config = dict(
    hidden_size=224,
    num_attention_heads=3,
    num_key_value_heads=3,
    intermediate_size=896,
    vocab_size=951,
    norm='layernorm',
    positions='learned',
    batch_tokens=16384,
    max_seq_len=1024,
    doc_mask=False,
)
MLP neurons of a small language model. Each row is named by its layer, matrix (up: input weights; down: output weights) and neuron, and shows model dimensions 80-175. Each number is 200 + 40 x the weight over its row's rms, rounded and kept within 0 to 999.
A block is one neuron, or neurons of one layer that tend to fire together. After each block is what it responds to, as a language model described it from the Wikipedia text at the highest values.

L8.up274,162,235,155,268,183,263,232,106,212,214,176,178,204,196,135,232,221,191,142,199,216,187,231,142,232,205,213,119,177,191,178,231,172,174,195,242,226,249,273,274,171,273,226,197,202,183,163,201,194,109,188,113,236,172,223,182,178,257,157,226,233,213,133,97,254,324,222,185,153,189,220,226,168,179,224,165,229,193,175,244,200,259,135,230,208,167,157,250,157,250,163,229,284,223,220,245
L8.down274,272,217,248,232,193,180,201,251,216,261,197,139,211,196,141,262,271,184,258,186,155,180,166,238,120,176,279,180,148,205,153,202,181,192,206,135,272,217,222,203,172,273,215,183,152,247,198,172,163,114,212,251,188,204,161,213,230,225,203,187,153,167,143,148,170,191,154,165,120,156,189,174,145,194,272,245,197,204,157,250,201,163,185,190,175,266,191,133,241,179,200,201,252,250,237,182
Responds to: Word "in" token. Fires on the token "in", both the standalone preposition (located in, in 1998, in the first leg) and "in" opening words like including, international, instrument. Weaker on other prepositions such as "of" and "on".

L8.up101,156,229,183,212,126,162,181,193,270,192,253,231,214,76,168,143,248,138,204,236,256,236,212,234,213,193,217,216,218,176,242,246,249,191,162,239,248,140,183,259,204,196,221,136,221,155,220,216,165,148,214,268,167,164,210,256,200,220,183,253,168,257,171,141,216,158,160,218,200,245,260,242,184,145,183,210,225,148,202,205,187,214,163,150,163,171,196,208,234,133,245,176,174,228,245,227
L8.down101,189,196,202,189,245,206,244,224,150,176,169,174,254,162,285,149,151,237,228,187,259,185,188,217,156,175,205,220,224,201,265,161,184,256,226,168,195,233,242,169,180,125,245,223,194,230,108,163,193,200,123,181,249,258,193,197,148,163,144,152,189,182,234,223,202,173,215,264,171,194,163,131,181,210,188,186,223,188,130,199,192,220,240,163,199,186,146,239,123,198,129,143,228,189,162,148
Responds to: Mid-word fragments of split words. Short letter pieces in the middle of common English words broken into odd fragments, like you-n-ger, s-o, th-is, hims-el-f, Su-c-cess.

L9.up79,280,296,189,261,217,188,216,134,259,260,169,188,154,193,217,214,191,200,121,168,226,191,148,110,179,187,242,216,203,186,252,220,152,247,167,154,198,230,254,194,236,205,226,250,256,278,153,283,206,203,193,223,232,142,213,171,201,192,209,208,231,190,204,161,165,186,181,184,113,168,219,139,195,212,161,180,183,233,76,230,221,191,273,230,201,214,166,225,257,141,224,232,192,249,189,232
L9.down79,134,150,219,244,162,215,183,250,159,212,186,171,164,260,230,188,192,213,190,235,191,147,212,176,181,247,191,201,218,149,140,222,250,229,250,196,262,102,189,166,163,305,207,259,164,209,245,207,257,227,295,255,182,252,218,229,224,173,280,157,204,243,232,192,174,190,187,164,135,180,155,242,142,226,300,172,160,220,165,169,213,226,177,256,93,196,167,213,157,180,211,218,175,205,177,220
L9.up148,256,239,182,222,202,235,265,196,187,232,243,182,228,173,183,218,201,135,252,148,150,183,214,226,251,185,168,249,211,243,193,204,187,138,223,208,221,172,235,205,192,274,224,196,146,220,180,218,236,178,243,190,164,118,189,121,191,167,164,194,218,152,188,103,116,216,177,278,211,175,201,278,161,186,222,188,126,207,218,202,195,137,226,160,186,176,210,236,157,203,144,272,169,185,224,132
L9.down148,166,138,212,241,184,208,196,271,248,149,188,154,168,213,231,230,192,208,191,189,212,154,188,190,182,286,173,256,216,178,208,241,165,225,190,202,191,229,157,218,262,254,151,225,167,162,234,217,237,194,255,221,151,176,248,198,155,187,220,254,196,224,133,177,273,161,124,117,120,239,244,224,127,168,193,250,240,169,229,201,194,204,239,188,220,242,217,183,277,140,171,168,200,306,232,299
L9.up169,237,165,238,238,163,157,192,267,237,291,182,197,188,160,165,119,146,194,193,137,172,166,264,207,195,305,276,201,273,140,230,134,263,152,147,192,144,236,128,172,222,226,257,235,185,233,161,192,219,126,188,205,140,126,197,148,223,208,168,178,228,205,255,171,167,200,192,240,227,173,173,226,157,200,242,164,167,225,105,182,187,273,234,254,249,163,234,198,235,262,222,191,178,219,234,182
L9.down169,231,224,325,161,114,154,202,263,154,161,245,171,212,141,199,194,329,177,165,198,141,135,222,166,217,195,234,218,233,133,237,215,217,199,181,212,305,136,241,263,245,171,226,144,205,216,224,256,245,89,223,186,255,187,183,251,254,200,194,124,152,288,141,157,206,219,149,212,158,233,253,168,220,216,167,148,186,212,200,194,219,144,187,226,291,174,172,171,178,168,129,247,239,197,222,234
L9.up436,181,185,262,215,144,220,300,179,219,239,229,210,171,209,122,183,251,171,280,197,180,204,174,213,193,224,205,227,236,180,221,213,191,169,160,192,184,177,205,264,230,246,261,145,227,196,181,170,208,141,112,142,175,139,191,192,246,217,152,176,191,162,209,184,224,240,165,141,271,165,196,230,102,174,239,174,130,151,126,193,168,173,211,288,201,277,198,224,188,228,182,247,185,219,196,162
L9.down436,283,169,210,204,165,212,273,184,200,313,200,237,179,213,156,222,296,232,198,126,260,192,177,216,161,180,202,263,234,204,171,172,257,175,254,172,205,144,229,211,241,168,218,185,156,196,187,71,259,135,198,197,222,168,148,217,123,146,233,168,174,160,194,128,216,201,183,197,173,235,170,170,163,137,251,135,127,158,158,188,270,131,205,276,211,252,182,216,180,181,203,193,252,172,191,250
Responds to: Preposition "in" token. The token " in", mostly the preposition before a year, event or place ("in 1962", "in his first"), also as a word-start piece ("instrument", "including").

L6.up36,190,254,270,193,143,184,247,129,250,175,156,187,224,178,184,192,194,204,205,119,189,185,162,230,136,169,232,130,201,151,226,226,191,296,169,191,217,192,189,215,206,247,205,164,157,220,250,184,292,189,182,120,231,238,229,188,180,229,151,198,164,169,186,159,215,246,220,280,198,163,165,178,198,259,203,227,215,138,263,212,210,247,233,200,162,275,233,185,240,170,163,227,209,228,230,206
L6.down36,257,220,157,175,137,186,239,207,171,200,103,228,213,198,180,220,199,155,177,219,188,212,209,191,192,159,163,206,120,264,79,190,199,230,236,207,200,238,211,205,262,205,213,250,217,184,227,139,208,163,224,202,212,167,184,191,201,216,247,138,205,226,190,238,237,164,227,176,286,241,259,139,177,199,171,161,164,271,141,284,229,186,235,175,141,158,120,214,167,174,127,139,142,158,206,268
L6.up152,252,187,265,170,268,200,204,91,178,217,230,193,176,201,201,159,240,185,243,217,145,232,221,169,209,180,184,190,192,132,159,183,220,149,193,121,218,108,246,204,186,222,203,157,181,205,157,245,131,138,240,185,247,260,186,261,129,210,153,204,213,141,175,185,226,216,252,101,248,195,191,230,146,238,188,124,181,219,84,174,235,223,279,253,231,236,202,162,215,208,160,145,195,169,218,162
L6.down152,198,107,245,212,189,171,190,180,214,253,214,201,225,183,200,164,290,159,186,178,186,242,193,168,145,202,182,177,242,280,191,162,210,156,221,248,202,175,180,185,271,245,230,234,132,232,235,238,172,238,235,189,195,195,248,182,202,165,202,142,175,177,188,157,214,203,193,180,281,230,250,224,147,238,211,248,219,176,184,224,156,222,290,226,267,249,179,239,220,180,119,163,298,151,170,269
L6.up371,233,161,237,229,155,200,234,136,289,234,216,142,116,167,163,250,250,201,218,203,283,221,159,137,194,216,261,214,224,197,191,205,164,144,133,187,204,150,215,234,196,199,269,140,139,206,164,253,135,178,199,198,158,185,213,258,205,253,217,183,220,228,180,198,209,148,183,171,161,228,177,171,187,245,213,189,176,174,204,242,179,157,199,189,213,186,245,165,248,260,170,208,229,245,296,215
L6.down371,243,133,257,202,181,168,294,283,161,200,241,145,186,202,233,237,200,201,223,260,148,202,147,318,171,165,162,147,240,209,208,162,239,223,150,133,141,242,199,224,229,224,164,271,214,236,263,176,205,222,167,186,200,201,113,268,211,263,217,177,265,185,152,144,193,141,232,239,162,213,233,267,230,190,206,159,221,244,147,168,178,229,215,197,142,163,204,268,163,219,212,201,174,156,172,170
L6.up882,171,184,232,153,91,189,161,119,206,220,201,248,211,190,258,200,198,198,259,246,219,162,215,191,222,256,233,207,197,204,217,192,145,225,189,173,201,122,219,143,220,231,254,151,230,220,145,242,230,165,163,122,215,196,221,158,163,241,184,167,276,250,194,164,185,212,210,244,239,122,164,218,156,151,186,123,207,188,144,259,263,222,255,167,248,207,179,186,233,142,160,209,227,199,185,180
L6.down882,255,179,207,215,221,197,177,152,237,239,197,207,170,189,250,228,186,178,216,203,245,141,249,201,158,223,240,173,247,164,240,254,257,195,239,170,201,204,215,179,186,141,213,229,233,166,217,177,145,159,192,201,243,202,207,241,234,211,219,247,191,127,222,204,170,219,131,199,145,182,159,214,154,236,148,262,148,230,150,181,191,238,115,163,148,173,165,216,191,196,202,228,246,254,245,187
Responds to: Preposition "in". The token "in", mostly the preposition after verbs like born, began, died (born in Baltimore), plus word-initial in- (instrument, inspection, into).

L9.up214,216,167,208,205,187,182,237,184,242,241,232,171,256,112,197,122,238,289,172,180,258,141,282,282,270,239,206,233,237,231,276,221,167,217,204,203,157,167,144,170,143,170,296,225,195,164,225,260,163,188,155,131,302,179,243,200,189,180,206,214,208,152,255,189,234,197,233,220,214,240,194,233,255,144,205,224,114,204,242,231,235,248,160,194,282,151,221,213,145,115,159,228,180,177,143,235
L9.down214,219,191,156,205,160,214,179,201,268,134,183,216,148,190,248,282,236,236,222,228,210,205,140,215,181,176,171,234,158,223,158,217,150,255,226,217,222,238,204,180,174,145,185,176,161,241,183,87,291,214,170,269,194,210,249,230,229,203,199,152,248,269,150,246,194,164,147,179,195,188,213,182,241,140,231,176,208,135,211,195,181,199,156,121,185,194,112,191,226,218,201,190,196,221,144,200
L9.up248,146,186,157,192,172,211,207,202,213,205,209,192,229,240,229,119,193,195,114,186,241,225,173,169,267,195,177,185,206,216,168,183,247,204,217,184,187,202,209,160,187,220,244,214,228,212,163,210,215,208,235,172,165,150,226,162,144,213,201,243,180,221,189,143,227,270,132,204,268,79,210,208,176,147,174,207,239,201,241,215,192,207,229,111,219,195,251,196,180,190,227,171,125,221,181,163
L9.down248,187,180,175,218,240,213,227,169,196,189,175,146,221,194,172,210,225,167,223,181,189,203,200,166,255,138,236,156,184,285,251,178,223,192,308,253,298,173,182,238,204,142,195,130,176,270,130,159,152,182,177,260,218,232,136,192,208,190,212,197,214,170,134,223,189,91,211,209,123,148,210,224,127,189,169,189,228,202,301,239,159,263,195,192,165,188,216,239,180,197,218,176,264,195,130,177
L9.up383,226,279,142,267,188,189,245,280,281,168,208,273,199,204,214,143,189,205,140,145,260,168,240,235,214,236,252,256,197,162,230,181,186,198,228,183,236,134,208,142,113,249,281,172,158,194,191,243,198,160,205,222,220,237,217,166,196,244,211,243,214,213,238,164,228,111,171,228,217,191,189,292,119,125,196,174,162,145,168,290,219,157,207,207,220,193,252,276,111,168,143,246,256,218,167,175
L9.down383,192,184,226,132,188,240,269,183,165,162,211,254,239,194,169,199,235,171,181,148,212,149,199,269,154,146,119,175,117,255,160,130,151,194,224,212,195,212,195,185,273,229,163,242,239,217,209,160,174,253,188,180,178,197,160,217,174,155,165,202,225,239,266,236,180,239,176,152,155,199,215,239,210,234,212,174,180,221,203,180,154,175,186,149,173,185,173,183,205,159,287,188,202,149,120,239
L9.up791,243,259,157,122,175,175,197,286,204,164,191,172,196,175,201,172,178,211,246,151,244,211,148,253,192,230,208,155,176,297,270,219,229,221,129,187,212,174,178,290,224,158,189,151,199,168,148,243,133,211,196,183,279,187,257,210,176,203,164,174,236,254,213,151,139,135,210,127,227,147,198,209,232,143,216,151,150,215,175,260,204,266,254,213,180,227,224,141,171,165,170,223,189,135,229,168
L9.down791,288,178,218,194,141,282,216,204,234,154,146,203,192,172,217,180,153,207,244,214,165,229,285,257,219,208,185,175,228,198,95,209,153,154,254,181,228,166,197,272,163,221,230,176,199,233,245,235,186,215,187,251,164,209,200,161,187,190,245,168,227,225,244,154,192,207,142,168,265,202,237,220,236,240,217,139,175,179,161,153,166,174,141,173,193,192,194,218,163,226,228,156,195,255,188,224
Responds to: Split common-word fragments. Later pieces of short common words that were oddly split into fragments, like ot-her, th-is, tw-o, wh-o, me-an-t.

L9.up9,271,228,204,208,188,256,266,210,233,146,172,224,201,252,151,167,244,177,238,190,181,203,256,165,225,244,160,183,166,185,120,193,197,187,204,209,245,136,222,219,152,273,192,207,203,185,234,230,254,226,195,219,281,200,192,230,229,168,221,199,203,183,182,131,200,231,173,157,199,248,217,137,239,184,151,207,167,241,194,156,137,191,221,226,166,194,141,137,191,164,180,172,197,190,217,201
L9.down9,277,257,189,217,148,223,214,275,217,175,134,247,186,103,163,231,136,216,204,241,143,204,175,135,262,243,151,221,223,163,224,224,177,197,162,230,206,223,172,203,165,265,225,241,206,113,158,171,158,162,171,152,251,177,188,175,190,196,193,200,152,195,195,257,185,192,108,189,244,217,130,168,195,231,206,197,179,159,234,139,147,213,252,286,302,178,169,202,305,242,176,250,203,147,163,194
L9.up212,216,222,250,192,190,241,271,198,211,97,231,281,299,236,254,193,261,184,226,251,184,230,173,134,192,265,167,236,182,200,194,232,214,214,94,195,203,183,302,147,254,213,159,192,129,227,201,209,223,182,180,205,201,149,158,240,185,139,213,263,158,227,164,207,184,163,140,224,228,268,224,182,265,281,177,174,195,181,190,208,128,171,183,230,161,251,214,166,151,218,214,152,187,178,185,213
L9.down212,231,215,269,200,126,152,210,219,193,212,260,210,191,195,183,149,150,166,219,175,188,209,143,167,203,165,155,255,165,153,278,201,180,254,251,259,237,144,209,182,178,187,202,196,168,176,198,277,163,199,265,192,240,184,256,118,200,221,227,218,194,291,232,223,168,220,251,216,230,156,191,213,186,222,151,213,168,142,232,166,246,213,241,260,216,269,147,161,276,245,288,182,234,100,252,238
L9.up497,165,154,165,205,237,185,285,215,211,198,261,227,219,177,143,282,248,184,208,155,225,242,213,240,216,165,231,303,193,176,177,234,208,173,200,188,193,177,236,249,247,132,178,186,240,202,200,120,171,173,156,198,257,73,239,156,210,166,252,208,199,152,182,234,155,108,138,234,204,230,153,190,271,204,196,128,185,162,154,103,187,125,256,232,206,141,228,214,204,199,129,125,202,193,205,185
L9.down497,180,128,200,180,201,231,153,267,300,129,127,154,204,150,170,235,190,284,139,199,188,238,157,185,201,182,120,168,211,205,174,215,223,194,162,140,189,195,171,248,92,231,237,217,264,133,261,249,201,201,209,178,208,197,185,222,214,271,201,203,193,157,188,184,216,186,202,131,140,185,205,206,160,234,160,168,252,138,259,247,201,232,131,212,198,264,162,247,181,200,230,181,243,183,215,207
L9.up753,176,218,229,182,196,192,172,205,245,195,196,155,218,234,188,153,187,151,267,237,171,236,216,212,210,171,263,242,238,156,147,179,184,247,169,220,165,217,251,207,194,148,263,181,139,199,171,262,223,246,189,211,233,202,186,212,224,231,204,205,173,278,192,174,252,214,325,259,227,231,186,175,243,218,200,240,144,226,233,183,165,157,226,194,169,163,161,200,204,145,139,202,136,197,216,208
L9.down753,183,177,191,232,139,160,193,266,147,223,127,257,232,135,231,231,167,181,201,221,230,182,197,217,246,235,208,244,203,167,180,162,172,226,218,172,229,207,148,290,128,224,225,193,242,173,242,273,150,166,98,211,170,163,233,230,255,200,122,195,233,190,268,220,216,142,135,198,149,209,219,220,182,205,228,108,135,153,132,177,272,202,159,164,256,263,190,93,199,250,171,203,250,206,233,216
Responds to: Mid-number digits in data. Digits inside long numbers in structured reference text, such as decimal coordinates, PubChem IDs and ISBNs (55.74645'9'), plus a few spaces or unit pieces right after numbers or names.

L6.up306,172,146,237,188,199,220,240,238,184,200,180,172,258,193,191,189,188,143,171,263,220,170,163,259,265,181,177,173,184,90,214,126,158,185,248,157,257,215,133,171,272,208,197,118,175,260,270,231,204,193,212,170,211,232,170,246,172,268,178,197,177,173,255,256,183,236,212,211,228,255,159,190,172,207,156,185,213,174,234,252,169,167,241,222,157,229,195,184,261,147,156,216,182,203,256,253
L6.down306,226,244,208,207,255,246,187,250,171,174,225,166,291,219,252,168,171,192,210,247,213,183,176,145,164,181,167,281,183,236,235,198,194,258,139,204,202,231,168,275,182,194,225,182,161,160,158,96,239,232,151,152,182,220,244,233,204,188,205,175,198,128,230,152,154,214,169,200,106,177,278,206,175,222,184,140,177,166,204,266,220,170,153,186,257,233,161,191,166,274,200,312,178,185,130,226
L6.up524,180,193,148,200,183,190,119,226,189,189,227,120,246,140,150,259,212,216,150,188,159,134,186,299,210,153,216,216,156,226,214,193,221,209,256,222,207,172,216,178,209,234,134,241,213,185,175,158,194,89,151,165,251,208,247,236,249,244,176,188,234,214,159,208,178,212,281,216,167,166,218,238,167,168,231,278,141,130,230,267,193,266,170,97,156,191,217,192,253,210,163,243,177,245,160,245
L6.down524,238,211,201,176,173,205,241,214,258,247,198,242,234,189,146,202,248,215,182,196,251,248,114,202,179,195,228,199,221,153,231,180,191,135,224,158,228,236,201,156,145,172,207,173,162,209,200,154,197,209,216,186,199,196,126,214,183,224,184,190,192,151,214,132,177,218,209,208,246,168,189,174,179,94,203,226,238,229,190,284,207,237,175,182,218,269,155,214,240,223,162,173,193,174,135,138
L6.up737,215,165,225,198,160,209,193,139,210,191,251,196,199,178,182,158,234,158,231,212,240,170,216,261,258,229,217,162,241,206,163,204,265,149,185,97,213,243,145,204,222,122,199,231,150,162,204,237,145,211,174,229,254,176,217,202,142,183,169,198,233,220,230,165,218,211,262,173,237,150,237,251,183,186,180,206,221,163,145,246,114,197,219,147,182,136,246,263,261,212,226,135,168,194,227,202
L6.down737,236,187,169,117,204,158,244,183,257,201,162,238,206,168,235,196,158,182,226,188,185,206,208,242,252,240,249,218,204,238,166,186,185,191,213,139,151,106,205,214,223,231,203,102,320,211,277,140,245,213,256,136,143,213,152,239,230,265,216,248,164,247,209,183,237,231,129,251,244,173,190,199,186,203,261,259,146,168,218,247,267,108,172,223,157,190,205,152,244,221,192,181,191,156,193,206
L6.up789,205,145,158,188,231,258,245,175,67,295,210,223,185,174,249,187,210,139,139,145,245,205,189,188,224,184,38,243,175,231,157,151,209,260,202,190,246,273,149,167,211,199,205,173,189,168,279,195,228,57,192,193,266,170,202,247,196,144,180,86,163,191,239,180,222,216,211,195,244,223,168,257,176,192,164,178,195,169,192,274,229,200,184,210,219,219,193,168,218,201,172,230,130,210,126,177
L6.down789,213,256,248,179,171,196,251,146,233,234,156,228,207,155,190,201,209,176,184,187,222,201,205,247,160,155,269,119,198,212,248,201,155,180,236,146,215,144,227,209,181,170,210,231,190,198,184,143,95,231,218,216,254,209,200,221,166,221,227,186,167,221,177,202,203,226,304,260,203,172,257,196,165,204,149,274,178,162,243,234,248,145,181,163,156,191,165,193,185,93,242,253,252,159,193,280
Responds to: Mid-word fragments after split. Word-internal pieces that follow an odd tokenizer split, mostly "is" in th|is, plus "as" in M|assachusetts and "ol" in G|old, T|olkien.

L6.up11,198,236,240,206,196,198,293,176,209,178,184,190,175,179,143,232,177,186,225,284,170,193,271,126,222,257,240,246,131,183,176,229,139,245,135,215,159,246,178,234,234,215,186,167,145,263,172,215,178,190,188,237,196,243,179,265,189,262,167,185,113,174,171,224,246,189,177,244,167,135,211,241,222,220,249,162,231,162,193,163,209,173,126,107,147,148,166,281,189,204,173,316,216,273,132,195
L6.down11,204,242,229,289,237,215,223,184,243,166,179,234,213,207,238,192,235,237,197,181,163,189,101,196,223,172,156,207,251,179,215,242,265,170,272,151,188,177,147,246,131,223,169,227,254,203,232,162,241,156,186,139,213,178,175,223,156,175,206,184,187,186,268,144,209,215,186,190,204,189,128,129,144,210,175,231,167,195,151,164,172,194,155,202,199,157,248,191,174,169,174,119,136,134,251,206
L6.up305,248,286,274,244,133,144,173,153,156,227,188,238,125,232,158,206,187,136,171,219,178,163,164,198,314,186,256,156,187,195,245,187,194,236,131,214,139,157,250,205,246,278,274,184,248,260,157,191,227,197,194,205,174,134,190,211,206,178,176,202,191,199,249,197,183,191,203,156,194,183,200,177,272,224,169,219,186,209,224,201,161,141,217,236,238,188,206,312,232,216,235,198,221,191,197,215
L6.down305,190,158,107,175,136,203,173,219,168,220,231,194,182,173,175,180,244,181,140,192,201,245,206,129,182,183,240,165,235,239,212,184,190,237,263,89,166,242,113,197,119,165,186,198,168,191,201,186,157,202,179,136,223,182,127,197,247,181,273,264,215,169,213,133,200,175,227,202,219,209,180,213,193,160,216,215,259,197,245,211,253,263,199,198,210,174,213,226,233,136,200,129,243,183,196,185
L6.up777,250,220,226,167,217,211,185,107,227,278,212,265,174,176,152,153,196,233,273,182,201,155,206,148,279,174,147,205,189,141,238,127,183,185,170,229,257,215,225,235,203,229,122,132,247,177,228,185,143,307,188,155,155,200,164,197,232,183,164,185,186,262,191,152,191,196,140,197,171,291,201,127,206,268,191,179,187,226,226,141,182,254,209,236,172,229,198,122,245,181,163,202,169,227,185,214
L6.down777,119,191,185,216,234,188,156,271,247,172,214,238,247,176,180,213,189,237,154,215,309,239,245,217,176,244,234,158,139,213,217,237,230,180,185,169,197,177,232,154,244,235,250,154,226,136,272,179,207,198,217,181,228,239,204,169,201,230,189,163,228,197,231,228,175,187,210,171,265,197,189,175,151,125,242,266,187,171,275,179,164,197,186,207,227,204,222,236,153,222,242,180,206,147,184,212
L6.up853,201,210,218,167,186,171,190,86,233,227,180,162,176,170,141,188,275,155,179,271,227,181,140,184,271,241,200,233,167,285,132,220,200,229,230,178,190,208,267,149,261,222,232,174,197,216,172,268,255,254,164,150,114,231,177,246,189,192,209,255,296,196,197,141,137,155,237,241,205,227,177,183,139,207,231,246,239,191,203,235,274,199,163,186,175,208,241,196,230,264,192,221,165,177,143,182
L6.down853,209,183,215,192,146,132,164,114,137,246,250,204,148,218,179,157,213,116,168,193,151,144,138,175,222,176,271,266,164,162,165,224,147,180,268,180,208,140,229,154,230,243,214,171,157,193,188,163,127,201,206,229,222,200,180,189,179,142,185,219,245,229,208,258,208,213,114,189,202,229,212,249,173,119,213,125,198,176,175,252,224,213,142,212,202,164,275,210,218,165,209,233,180,215,243,206
Responds to: Space before date numbers. Mostly the space after a month name or time word (September, early, By, to) just before a year or day number, e.g. December 2015; weaker on mid-word fragments.

L8.up659,258,200,206,172,263,217,236,257,248,215,134,138,224,195,245,174,143,195,222,158,185,270,178,159,173,205,145,226,191,220,193,201,217,245,192,225,200,195,235,199,185,243,228,164,172,258,234,317,242,195,240,176,166,238,229,205,221,240,226,190,144,161,144,215,226,136,193,219,176,152,174,118,222,185,164,178,185,207,228,215,164,257,187,158,166,250,164,180,202,196,234,210,252,211,214,171
L8.down659,192,221,164,204,258,171,243,222,146,180,211,200,175,180,119,230,138,230,201,185,187,196,192,181,254,185,224,217,210,189,152,263,281,263,229,248,192,149,135,259,174,202,198,214,219,182,231,175,173,181,240,213,248,204,251,197,212,230,180,237,232,286,215,226,147,213,146,265,228,148,215,178,172,170,178,179,228,141,172,231,98,129,210,225,219,178,201,155,218,154,213,215,272,196,207,156
Responds to: Mid-number digit tokens. Digits inside a number, after a decimal point or as the second digit of a day date (1.91, .421, born 24 December); sometimes mid-word pieces like n-am-e.